MLP neurons of a small language model. Each row is named by its layer, matrix (up: input weights; down: output weights) and neuron, and shows model dimensions 48-143. Each number is 128 + 32 x the weight over its row's rms, rounded and kept within 0 to 255.
Before each neuron's rows, "fires after" lists the tokens most often just before its 100 highest values on Wikipedia text that the model never trained on. A number after a token or word is its count.

fires after: " Go" 17, "o" 15, " B" 14, " Bo" 12, " b" 8, " bo" 7
L5.up427 [105 119 148 164 116 151 157 166 106 109 145 109 183 117 119 112 146 139 152 128 100 143 177 188 123  75  89 105 142 172 211 116 124 142 131 128 120 105 167  86 142 154 147 168 107 141 129 176 121  98 148  96  65 141 144 103 177 130  92 156 135 141 212  94 159  87  99 155 153 119  94 150 118 141 157 127  91 159 101 168 132 124 146 103 102 104 108 114 180 164 111 142  87 145 177 139]
L5.down427 [130  84 149  67 115 116 141 148 223 164 108 124 120 119 104  56 115 155  79  86 182 205 158 157 154 134 155 160 149 193 148 116 159 108 139 129 135 123 142 193 146  86 167 161  88 114 103 140 110 109  69  84 149 137 139  83  86 135  87 116  92 183 159 194 109 144 147 152 148  47 153 116 108 154  81 100 127 162  71 129 123 112 123 159 111 101 126 225  87 128 161 108 153 134 116 140]

fires after: " " 73, " (" 11, " I" 8
L6.up408 [173 154 125  87 177 165 111 103  59 196 145  93 139 162 107 142 136 198 176  64 189 191 172 126 161 115 102  86 143  85 129  91 165 111 106 156 124 152 140 118  99 144 166 139 102 180 164 158 100  96  66 101 166 175  93  94 132 133 123 174 146 153 113 122 166 148 174 166 154 156 144 145  98 142 110 129 128 130  43 196 104 121 127  41 109 110 133 179  59 158 117 137 150 149 137 124]
L6.down408 [106 125 107 188 127 191  73 156  98 128 156 139 115 146 114 110  81 137  84 126 106  91  90  81  82 132 129 150 142 120 171 151  84  92 132  81 141 123 117 145 122 167 100 105 178 152 166 130 136 136 123 152 102 112 117 120 161 100 155 155  39 164 118  13 103 138 169 138 121 120 107 120 138 135  96 140  32 119 143  87 133 126 136 106 137  76 118  98 118 169 149  92 121 124 152 117]

fires after: " " 66, " the" 7, "-" 4
L6.up548 [211 119  83 106 138 110 119 108  65 165 126  98 182  95 122 102 131 146 161 108 148 158 153 156 127 112 120 101 105  71 152 105 138 138 137 146 152 237 143 169  83 101 109  99 175 195 117  90 127 142  94 147 110 149 111 122 132 105 121 168 152  52 102 134 178 116 185  91 133 139 116 142 128  98 121 109  60 103  71 124 111  81 164 128 123 129 137 179 111 102 192 154 170 141 115 125]
L6.down548 [174 114 140 152 124  97  81 170  93 165 135 135 166 112 160 155 171 108 118  38 109 145 119 127 127 153 129 115 135 162 178 129 150 134 153 142 141 114 108 151  82 130  71 174 140 127 168  92 150  83  86  89 113 124 107 139 134 157 139 102 179  80  93  66 158 182 145  82 163 138 158 107 139 151 126  75  96 136 166  83 132 101 134 173 141 183  65 156 106 181 137 134 125 104 114 171]

fires after: "s" 20, " as" 16, " con" 12, " de" 10, " su" 5
L6.up234 [113 155 107 108 178 133 105 189 104 142 113 136 140 116 114 131 116 144 139 223  68 117 113 126  95 107 129 141 117 152 201 143 125 129 135 121 115 147 117 127 181 136 118  94 161 118 122 122 127 101 199 176  53 105 117 102 216 111 129 116 135 147  86 129 104 139 167  73  59 113 193 120  59 174 126 131 135 112  90 133 138 145  76 134 115 130 163 142 187 101 150 106 113 158 171 162]
L6.down234 [ 88 131 119 123  97  70 102 129 168  68 217 118 159 140 166 161 148 126 149 126 166 162 158 146 125 127 132 111  66 101 105  83 172 159  95 147  22 147 133  97 140 159 183 132 108 116 113 110 127 148 168 131 140 159 100 127 159 150 122 115 139 131 135 116 145 142 110 132 147 143  69 227 127 102 108 122 150 175 171  96 122 175 147 120  99 138  81  90 147 115 122 120 132  96  96 102]

fires after: "ba" 16, " Ba" 10, " mo" 8, " Cor" 8, "ar" 4, "or" 4
L6.up877 [199 117  97 161 114 180 132 229 199 141 136  95  93 109  99 116 143 121 100 152  84 138 129 152 164 154 102  74  91 117 140 146 141 106 170 124 143 104 142 137 161 136  94 135 131 115 118 163 111  76 129  90 121 118 125 148 138  83 125 146 120  59 148  90 179  66 127 176 170  79 122 166 133 123 116  96 146 157 157 137 159  93 174 116 120 144  86 143 169 117 142  99 113 189  94 101]
L6.down877 [ 73 136 162 157 160  82 143 157 126 130 103 162  55  80 150  97 136 139 138  79 171  96 157  85 127 161 184 150  84 195 129  81 152  92 119 130 110 134 112 156 123 118  66 130 118 133 137  74 112 193 109 185 167 118 119 132  72 112  84 111 150 165 170 166 154 121  77 142 183 135 162 154 136 100 156  77 101  98 136  98 146 109 135 128 118  86 122 170 108 161  89 134 159 117 180 132]

fires after: " be" 18, "st" 10, " Be" 9, " 1" 9, " gr" 9, "be" 7
L5.up484 [151 175 139 123 138 186 154 155 120 195  92 132 217 104 147 122 151 120 116  99 149 137  94 167 104 149 192 155 148  94   0 116 124 120 115 119 145 132 125 121 191  91 126 121 169 150 124  48 130 155 115 185 132  83 122  68 168 137 164 114 127 113 105 135  82 146 155 161  85 139 123 159 129 100 171 142 132 162 139 149  96 127 112  97 137 175 113 122  83 166 163 163 147 143 154 101]
L5.down484 [115 108 105 156 132  97 115  74 133  83 130 137  91 225 145  73  80 112 142 144 157 143 158  97 202 122 132 124 157 125  86 122 159 121 105 143 106 139 162 139 139 176  92 113 134 194 140 174 146 134 118 120 105 114 139  85 142 105 107 124 126 126 121 153 116 136 142  63 121 126 118 108  92  96  92 184 107 161 116 134 150 119 121 145 128 105 127 177 112 112  94 110 103 158 149 102]

fires after: " gr" 11, " H" 9, "fe" 8, "t" 8, " St" 7, "n" 7
L6.up870 [149 103 126 111 166  91 129 121 131 136 156 146 129 125 110 138 100 191 141 145 165  77 172 150 118 118 155 143 156 104  43  88 107 155 113 116 104 183 137 158 119 120 118 110 130 169  98 125  88 189  89 180 150 177 122  87 115 149 101 161 120 151  92 141 119  77 156 169 198  93  99 192 122 125 139 168 116 167 167 103 149 162 116 146 116 149 150 158 122 144 154 174  76 116 110 124]
L6.down870 [142 148 106 107  92 151  97  91 144 163 123 127 134  59 145 113  86 114 159 183 155 159 146 205 146 142 125 161 132 113 161 174 147 124  61 156 105 128 122 114 202 166 120 148 106 125 150 102 149  91 100 198 135  78 114 133  55 158  73 114 114  87 119 123 102 110 163 160 110  94 145  77  97 173  95 180 134 117 135 144  70  90  84 186  97 137 101 159 156 142  89 136 158  95 135 115]

fires after: " " 24, " con" 17, "t" 11, " in" 9, " an" 5
L6.up808 [189 139 184 162 125 123 147 146 132 114 120  72 133 130 124 121  92 168 141 181 124 125 150 125 148 186 104  94 178 102 143 139 120  89 109 133 157 192 203 103 156 147 126  96 171 111 117 136  96 102  87 135  98 147  93 112 110 124 134 152 186 125 157  92 122 133 145 150 117 115 176 173 144 121 110 163 126 167 113 125 150 114 155 131 111 156 162 129 161 138 126 123 117 196 160 129]
L6.down808 [ 90  90 135 106 150 141  72 125 129 160 139 135 135 161 121 133 114  83 129  80 159 120 134 166  92 108  96 111 122 192 176 133 178 172 154 183 172 130 142 131 118  50  93 104 104 164  85 149 100  38 128 138 115 125 136 125 125 185 147 109 100 111  96 119 117 187 151 162 112 122 143  91 134 139 173 107 145 109 162  91 122 141 162 196 117 118  87  67 119  97 208 122 164 157 110 140]

fires after: " " 84, " high" 8
L6.up46 [152 118 138 126 158 112  90 160 104 135 149 105 163 131  91  76 150 177 184 107 158  84 150 157 144 119 109 122 147  76 123 115 150  92 112 120 132 138 146 118 151  98  97 176 129 162 131 175 123 111 124 111 134 140 146 136 120  85 121 160 166  68 137 112  51 162 114  98 127 112 145  96 167 111 129 148 108 151 123 144  98 140 155 115 116 131 115 163 105 182 158 170 109 101  98 167]
L6.down46 [133  67 130 106 123 118 115 124 181 105 104 139 133 130 134 207 155  79 158  90 157 160  97 127 160 116 125 109 172 119 170  87  89 199  87 137 103 150 146 153  65 111  89 144 109 186  97 124 115  51 112 147 111 111  93 135 115 164 173 142 123 109 186  97 122 111 111 115 128 152 117  94 120 149 152 116 114  74 130 183 139 132 143 145 139 156 101 166  94  92 150 160 141 145 119 102]

fires after: "il" 15, "cul" 11, "ri" 7, "al" 7, "ar" 6, "in" 5
L6.up426 [209 142 128 158 124 160 135 124 156 185 155 115 153 137 162  72 141 194 103 166 140 143 122 173 114 128 158  64 127 131 164 123  71 109 131 160 162 132 109 100 170 146 140 100 112 119 128 147 125 139  82 139  90 140  87  60 130 111 112 113 197 139  77 114  89 117 148 133 169 183  96 110  87 108 152 167 132 186 111  87 132 178 175 134 106 172  97 176 139 134 171  99  92 177 118  63]
L6.down426 [ 70 137 125 140  88  83 180 106 131 122 135 155 116  83 123 141 107 164  65 126 158 148 141 159 150  71 106 125 112 101 121  87 195 172 185 145 129 109 151 130  69 144 120 139 152 165 109 111 142 145 119 152 122 114 255  80 127 113 108 119 149 133  93 109 145  80  96 136 193 134  98 116 139  91 142 105 122  94 158 108 113 147 139 111 132  95 139 175 123 151  99 142 171 143 177 117]

fires after: " L" 17, " Go" 13, "l" 9, "o" 6, "d" 6
L5.up714 [133  94 111 152 143  93 166 125 133 109 134 115 134  95 176 130 161 152 111 136 100 123 216 239 178 126 125 129  74  98 155 131 118 151 167 164 143 148 158 134 139 102  97 105 171  84 114 132 120 155 110 157 164 116 131 133 123 100 159 110 154  96 170  97 137 123 133  96 137 114  69 140 177 153 118 173 101 136  70 132 135 126 148  38 198 121 136 112 137 190  68 114 131 125 136 158]
L5.down714 [137 153 135 151 113 117 160 170 182 138 133 138  92 152 114 146  80 131 157 120  89 129 115 173 147 129 191 138 160 139 147  75 146 133 154 116 184 141  79 182 157  37  99 133 149 104 138  75 184 195 103 124 107 177 109 161 145  84 147  65  96  99 127 140 131  75 131 124 120  96 121 145  97 207 175 183 140 129  60 109 125 152 141 135 160 146 132 168 114  88 149 101  49 195 124 124]

fires after: "al" 29, "d" 14, "ad" 11, "l" 9, "ol" 9
L5.up133 [114 180 121 139 137 139 115 162 135 111 189 131 123 100 169 144 141 161 133 110 136 103 150 134 116 134 157 122  67 108 200  82 152 128 166 117 137 136 187 132  99 132 149 142 127 109 188 173 105 172  97 148 117 128 137 152 123 127 171  94 105 154 148 115 151 168 153 137 109 112 116 134 118 212 188 155 109 136 119 106 137 157 130  94 127 121  94 156 140 115  86 111 137 139 133 110]
L5.down133 [148 104 158 130 119 174 182 137 139 164 151 180 131 103 127 129  60 149  57 113  95 140 164  86 227 121 179  82 173 153 104 116 123 186 138 127 146  50 125  97 135 164 132 172 125 180 164 143 118  84 140 122  92 120 103  82 147 122 109 155 116  98 145 171 182 114 121 128 103 132  92 112 133 165 139  88  91 149 116 118 155 168 137 110 111  96 165 127 143  99 136  75 110 177 147 105]

fires after: " co" 27, "co" 12, "s" 11, "ver" 8, " Ho" 7, " Co" 7
L5.up651 [120 157 129  74  94 124 127 107 108 207 116 121 117 175 151 129 156  97 141 128 191 139 195 125  66 113 139 126 153 146  90 144 125 143 137 145 103 195 145 130 162 178 180 172 128  92 127 106 139 160 109 103 116 133 140 103 121 123 166 116 124 139  99  85  86 119 151 159  93 112  99 165 136 139 127 195 106 183  73 149 136 127  90  79 125  92 110  85 118 163 128 127 152  53 133 124]
L5.down651 [133 150  69 152 150 114 123  96 107 133 118  90  77  92 108 132  85 148  89 130 106 115  65 142 149 157 127 139 169  71 136 210 158 157 167 139 119 115  82 159 117 157 141 163 138 170 150 132 138 147 160 148 125 123 129 141 143 165 155  91  95 147  66 112  94 140 141 135 134 104 129 135  98 140 134  87 105 124 148 123 114 145 130 161 106  92  85 146 137 143 138 116 141 130 164 118]

fires after: " S" 20, " De" 17, "s" 15, " de" 15, "ne" 8
L6.up53 [116 131  70 162 165 137 165 109 141 146  92 184  91 136 128 115  88 158 122 171 103 129 161 124  39 144  81 161 119 128 124 106  85 131 125 161  94 165 111 127 148 180 159 120 173 155 114 161 151 131  95 138 125 210 140 130 129 123 154 120  93 159 155  81 124 119 178 139  87 119 126 183 138 172 114 110  43 211 129  85  95  70  61  69 113 120 148  89 133 145 184 149 151 126 152 114]
L6.down53 [ 82 224 112 153 158 104 178 178 142 100 183 148 181 113 126 117 112  93  89 142  85 124 146 128 144  90 190 126 142 218 123 118  99 150  97  84 152  97 209 120 132  95 152  93  54 153  72  85 153 165 173 109 124 188 112 119 182 136 139 158 141 124 199  89 207 108 130 145 150  94  73 131  82  93 141 122 159 104 164 125 138  99 142 151 103 164 142 122 128 118 132  84  75 150 102 121]

fires after: "or" 20, "ar" 18, "r" 9, "al" 9, " member" 7, "ir" 4
L5.up85 [190 122 102 117 116 165 118 120 131 128 126  99 153 114 131 120 116 142  98 120 160 159 183 165 146 151  79  85  98 190 120 152 143 152 126 154 124 159 134 172 129  96  32 126  95 117 113 135 119 150 105 115 102 223 141 139  97  57 170 161 113 150 152 142 191 102 135 133 156  92  51 137 123 159 150 166 110 143  87 124 150 139 163 153 130 119  96 160 104 120 131 102 139 148 150 142]
L5.down85 [ 57 102  66 128  82  97 144 117 113 206 108 111 121  96 128 100 122 128 198 185  88 112 136  54 199 124 120  86 131 159 118 126 159  98 191 212 127 102 142 127 168 110 119 119 128 149 125 113 134  92 138 118  77 142 165 195 101 152 113  51 147 122  92 113  97  60  93  89 141 120 149  99 166  93  96  82 115 147 116  98 140 131 152  90 162 135  88 133  93 210 120 141 177 130 107 136]